Weights of a small GPT-style language model, trained from scratch on English Wikipedia.
Size: 14 layers, width 192, 6 heads of 32, vocabulary 1092, 5.78M parameters.
Architecture: LayerNorm before each block, biases, tied embeddings.
MLP neurons of a small language model. Each row is named by its layer, matrix (up: input weights) and neuron, and shows model dimensions 96-191. Each number is 500 + 50 x the weight over its row's rms, rounded and kept within 0 to 999. Numbers have three digits each.
Before each neuron's rows, "fires on" lists the tokens most often at its 100 highest values on Wikipedia text that the model never trained on.

fires on: " would", "ever", "ould", " ", "id", "1"
L7.up94:418526507533492417510475458490450558533556416489512470517517428470571445535480482492541426444564568448499551503465493566428549520481439328536538567497443491507568617561437449569475556479517482471546527596470524514649553441498549493456456508499531507535518503483468548516495534541550455528

fires on: "-", "rib", "ro", "ol", "al", "x"
L6.up93:504544488496435478507579608490489558505465462470419553466476495483511510502441495556460494538475467515519502551482629574393492517521414621507561445466482490508493445477542430421511592539486458508529510527516536465547594474483477518449458498477575522508426501529511517564398516507456425512

fires on: " K", "ag", "ah", "g"
L11.up6:368489388529542456524477480497487454563472606463446530563374501495403512489530493510473587538518470467549577449441476517454538430552508565479448449478488519566501517496432640506545515546511442519370541460593564581544595569592529447452501471448470475602486568457543598473485494451466442487

fires on: "0", "2", "ir", "1", "6"
L11.up341:554523503559477521504424485512510508467515449452501411509409481438572547567539607531534463592437498421578526474589435629494528474392470445541483469500509493588431622487556514461464491486527503462514494530557526508448500437519432417498542521514439520507497570409501563461510577620478519461

fires on: "am", ".", "ound", "ud", "ague"
L4.up10:409490548469602467519513499457552517446476485487573409376479470472513530572565567498406471549417531527479471569482550447469539572469509598505504502580470573494408491462540494490528468490534435587542615507542599515534516504456471579496557512416580490521473554586493553419465408459493508521

fires on: "ver", "ent", " mon", " to", "ic", "ip"
L6.up58:447453563472431526510560492479435508509492408423529577572504485516468478538524573450479489453458482385504433398395561629435520497517563426484481401435461418564484545482502507400438536433594435593514530490502579523563584409466533471398549489521528403499422545475477545572494558583433473449

fires on: "act", "a", "ect", "ap", "cess", "ens"
L9.up628:575549424436574480450379500515473579463431531489579412419424543452503484523450608486437424501537516463482444531457493559565483486480556542488487433511385479498452530468537473452537465474494552526490533499447508479415550524513503598574352524535535554446487579443428529572489507509479519495

fires on: "x", "z", "|---|---|---|---", "iz", "|---"
L5.up72:551547428545533411580441508518455503470496451397476498470458510415424451473596454487454501534491564508504529437578473564566534467565488498447448556549533475607430461574475527493458436538480502490530527515516541475555507487355505519428580548577564464466565551581581491584562434565444477510

fires on: ":", "iv", "en", "ir", "'", " dis"
L4.up487:452570573517456486489404517606507412466469437459531496464529478508437441535496477445580546486497450565559556511539486455458532504456414503443568531518516510485480482480404578556495564460529456506518486446552426490541511547523480480592552547490430388430527452561645481467602479582475554489

fires on: " Y", "0", "pe", "um", "te", "ri"
L7.up99:543474426472440467475574469465515486455445555519431560522541435476538482413489437508534529557504518493528506500505553538432421461444488538522544523503482433494457542461476450494507438540399447437440454525595529635496469540499556467459502465515532571697375560485467483483490556540457532575

fires on: "at", "c", "b", "le", "h", "w"
L7.up154:530499453596442470546475465483583445526387451520516525466442497446564501517544476551525498428497514469600561539519548497458550496474468536414499544567440470501494555552422586606460546435535433521598551467562541510531445459532512495461557515424487577429433551565552531578448501537547533551

fires on: "ap", "istory", "ist", "ect", "ail"
L5.up18:429542482480428464538458532473365492561573479416558484528429530554510413495593528526440473614493514563610542515523520578563482462427523555443571440490438534478503484458546540406550428536509551518552491575510483376471554495542484509497409529475522553519492488411471513511456535432471541615

fires on: "h", "k", "i", "in", " T"
L7.up308:480443476489545520485542543472540534499479446442607461528517464467385435462465429496476432517486411474545409522570523484449555446454427520507477497555536545571481472507488522572484488424561410457524439466530478498626453575562550454461531579541505509492463548518496536543494492479523426435

fires on: "at", "f", "un", "c", "ug", "one"
L6.up379:493508472559506489540553456477539504374363464545523505477445430495507572524551573603493464492488515472560444439462510483531441516492513574452530563504521429532471414460459556430459490458506447545545421485454466554513445515481479502482478453470501535514441601497529519481433424505468522496

fires on: "ack", "ound", "ock"
L7.up112:494537528478501496451556442407514574476492554489526459510562540483418478473552505552335534601469537517516436478400396517521500627522492535495384467572482507496450509511532506408545483461470434510491597578481526465579500483469455502464546443566569461516498519556587511464407464536472449501

fires on: "est", "ro", "ol", "in", " n", "l"
L6.up628:430570456457558535561536510506536470552502570514612573586486580542396478527538573499537565449494489595583428413433518647489453466445467512485392495514503480621486539440539499495506512559493503524443499414399434506560524429515487518553528544483384490400449496470487458503531515440482477497

fires on: " n", "N", "n", " N", " w", " ro"
L9.up556:527617555453434518507563465494405471499492508520496466519397430535492514509588570498402468550494441466597524497561435598529542421461512490467514573602518484506479523508530557473477435457577486469441493460513490445475531525552505516396479526495506558530450461488451466498489520502484517490

fires on: ":", "it", " ", "th", "art"
L6.up506:449517484439542534530461390480478465498444523447519448453462505575442471431475527399439515520492535470450445517526532592449447558608498490537471433464509539557551465436609593505530479489440502527500422515504523487531623472468571480474510546553427541444504424500421533587402522460556644593

fires on: "n", "it", "in", "l", "ot", " N"
L11.up402:548566463492440600545458482437449545554496505481483488500437561489459499536523487557499505559483563448614459548521471573541450450422447509501412499546468471555505467638531483568536376569465507433514437529451515525593492485461539529434577585538513554418387498396512410456576502466557509420

fires on: "ing", "a", " it", "R", "er", "ro"
L9.up534:553574398570515400427542483478540546524450523481513508557513461487485484408547515439546463423542589576490457516542473500554530483481428527358506514458470505487444512496454407540583568511539524522557474561576518438495491524474507611515515456509435481484404505406477520438420514478431336481

fires on: " per", "up", "in", "em", "at", "ro"
L5.up394:528496551474506482534511469537511496462553544527522582568482450401480525451528580410466498431548565545543520526401489522518504561511469537485459579551604497445452545439463507479610561485593401459460439466444476442435504532577476516514578384468591435447460497513414446527498505511508492535

fires on: "ap", "es", "o", "e", "c"
L6.up8:514599498494574537545446467479466452489490517470612509475514359493521520560517561470427461489542514467541423514389502506537494495516514455437639470470395487492535488435548459538489500445438433510596507402497486566397525480573544491498494472483578524533406554482480447583462552503417511528

fires on: " r", "ad", "i", ",", "it", "r"
L7.up262:533466430576545428492455512524434491486542576463465521527415529534483413533494493460503473430484515478482479561538554464442463599474490555502461467504445465498517447578568490476607464450475533424530491441424498481468501402523509584502566449599497491471574474512563487460484526542592523476

fires on: "iv", "em", "re", "ff", "om", "ov"
L9.up575:549484476592460495568528491566475557598483519502523579521473568493498521546388480459563429514465566525474477496463514518528486444576502420552570426477456510556442381531628428512547485409553463417509527511507487553511536447458442392512537453481409499569514474463572504572484433532498493496

fires on: "or", "le", "art", "ort", "ent"
L4.up67:568468474495531522545483452512486513554494484489472552488514525577538547524516540489436448445489523501542442566428451466473591481572526633535529494400417546544540525485515525420451457463482524536412568580433439450421575442464515519506598507525446481534514412476408523504446564548545455605

fires on: " would", "ust", "ed", "ay", " can", "ould"
L6.up101:459543535530506445426464446490426508546514582532433553531599580509517511518416530574479490470550602469530535472466484481393508384573553498507484517484451510532550578580456477480461592437599406526416523475490495520456531460492599551487430470447534442490561412439619524525542619569484448455

fires on: " art", "ass", "ing", "ial", "son"
L8.up516:556533463578487555438516506532533509473435464479441530573467491401482466594567510453554559499482550516451476560492434477498416532424435525527459545472469486528431468492589484543480425539462410635597559551567548442429540521551496499563487521503481474529421489472517462419460517568510521537

fires on: "m", " def", "per", "um", "0"
L11.up556:498581465466517479522503551460524530428474533530469501577484530455534576558424437638582545572417515539505468430520517502526405452538431592633451518470491534468553534413577503509501462550485550506517493471440499509479533413571385496482440474445408434548425515415416526605483439532503533509

fires on: " (", "es", "c", "ire", "ot", "oc"
L5.up321:527565477454597513526529477479576493497515521516536476544528462402516545455537487517469473442488467560519524455559455518465512509484385517526506375457418480501535510491508414542542488482465476508512515373465610533464494446518462424393457555521599451509421493475466486397502494622480488655

fires on: "s", "t", "ing", "le", "ts"
L7.up374:549522414473573418517475428541491421504506590562515448549545582511499575523518478444487490518484572483507555448498467531456520538553410475479447546508433526586428582507478474536524464449533451566486580545532553537519450411514577513416411455528449449487510473485496554537478462484467519519

fires on: "en", "ir", " part", " sub", "ide", "old"
L4.up242:583511483473503538491543567511483523482496548434540548410501462592556535540480428416537526379498525564471449554415440524464523457478480565541604507451490448517485538470536537548472566455510456459385614493436477477557604584498558543465508454538406509481505461591530506341511470597511500465

fires on: "en", "un", "ong", " (", "ak", "ian"
L5.up350:450507484518544487516529592457446526520527428498513487507459501425524512462493559489456538508518408557523510501500441491431468449530510554488485581448545572479471506515557532452543497501467454490459566432556519547551531410537496477520367481466514463326554499498565499444472533530514545460

fires on: "eb", "en", "r", "z", "un"
L6.up313:447530531556454526484540541511463557541517447529522457461547524469458429506536514507554565477516570475559591481477581432474428515608498550587478572444505579570468469609450542560465479479456465501433483373497535485566436457466537445469507484489529488441550488598504571504554556594492525494

fires on: "il", "ild", "1", " In"
L6.up447:518491576490511459521487555525498478462408571494519442487411451592524473505495497433538555534538407544598501611549365508571549430515537512477576458519547430418520508583494509482560496573601459474421546519457546397532564428495511565433478496515497463589513497451497493456549518443500544447

fires on: "g", "ag", "er", "iet", "ust"
L6.up274:482538539516560398449561377500582341502476621478462540465458563502515449510509476540561481530430487525490531481466468563519523520587497512514441558427545561467496427568467548513511518486499494516459524501547565540423522437573504515348579442531507451517479470520556489529623421399495457512

fires on: "ly", "er", "out", "f", "m", "ing"
L4.up282:418493468493453499515528552507625563507380521419526544439584527449396408482455459514590423507493521514445439546491505513552402521505536427394483531525542447501441501404483475482420521412507496469517498536483491442546454390480514532478556450573452429545501617485498535560495562436389426447

fires on: "s", "a", "ing", "es", "e"
L8.up96:524532550469406540422502452567504467473508455540543420456540442491448413462584456427425462414523454453500464476480514572542452413596448459382567551502451521515456468492517542509560491473475520572534540572534458549391441503573557572524390479517626469501525480503524501505459581504474496448

fires on: " R", "ad", "il", "ann", "ed", "ri"
L5.up6:556512485533487526520461541483489545628470527587506474516492453507440523492561461496565538437480425510632456466544477482372481544577534522564474464457428505497551380569424384559615477577513374441465457534554513453559565411579456524560463430587509474528494469505453411530504563461587490485

fires on: " J", "z", "u", "iz", "ind", "2"
L7.up588:494560471506497495518448496585446495494502441544500470472564514509377437464518372491507586585471537555488549488448500512574440441528451545498520495539483470489503442576429532481525436446552467484535516494478473582503639522454536472485536467487637459535523525492492447498508593546436439551

fires on: " had", "\"", "v", "S", "iv", ";"
L7.up361:455435497510473515423476495467556442436513514502563511526489515519387553496431508624554448499459554508612488399491486492545468409478522492497556483452399458504502541529495564482501565413486654455543421502491478432398507554530417544503496525456602521494599518574559494474538401501556563506

fires on: "t", "id", "in", "as", "k", "ard"
L9.up415:479407420534507458457564554477478465532459502458547450425501520540444516554492443535552459474383499515470431477518540521500448484555516533520456618454521435382402505493512629498553526416486481498456504452548475448493541517546500484499610572433543441465488566495529540546476466452452420402

fires on: "h", "ap", "our", "ab"
L4.up413:526556551489476490432449482491437532459546455454484526500482445536569494525463438460440429494485426481558503510519476480494548487482556567462467532521539496557571539441514465482482558427527563496555567603515505484539516376514519479387469470543539553390425556467572495566519453529516468542

fires on: ",", "1", "2", " V", "r", " "
L7.up380:455521446560492389509478492453580520541475530469446476465473561556371460567464550464503435489516503539440452506483520489512554540518509474532522464420535439533516464475494457561494424415424507502518548478442593532557454490516460520495508556587470480500520507522534469603481461596552509462

fires on: "p", "in", "/", "ic", "ation", "ac"
L8.up137:470519580488457573457575534473506546517476505467549608429481444494507521451523452466470579444477530510487492458507506527484471527467547534442578480475463454558481539481552508466496461499480576518467497580536449443413526447553495584430520514621454631523503454549505423551461494432517517504

fires on: ":", "un", "ug", "m", "it", "ain"
L4.up372:525477458473512516489558416425462449537424522528521542639504487478506436426472467482497580515458561595513542466533508514455489412578515561531440421496433471536538493419528589450539498502548413569527429483481430548449587487509519502496480533504452550539474521450491552509458583483567542406

fires on: "-", "0"
L5.up616:535541406491398454476470466469495526572515473475455523536497399469520507505447523566556495596433547536508473484549534622462412472489395546566519519364456473579528677465521341506575535573532480533443464524504556539440513465517491522461474506541445468514497516478564510547481516563458435555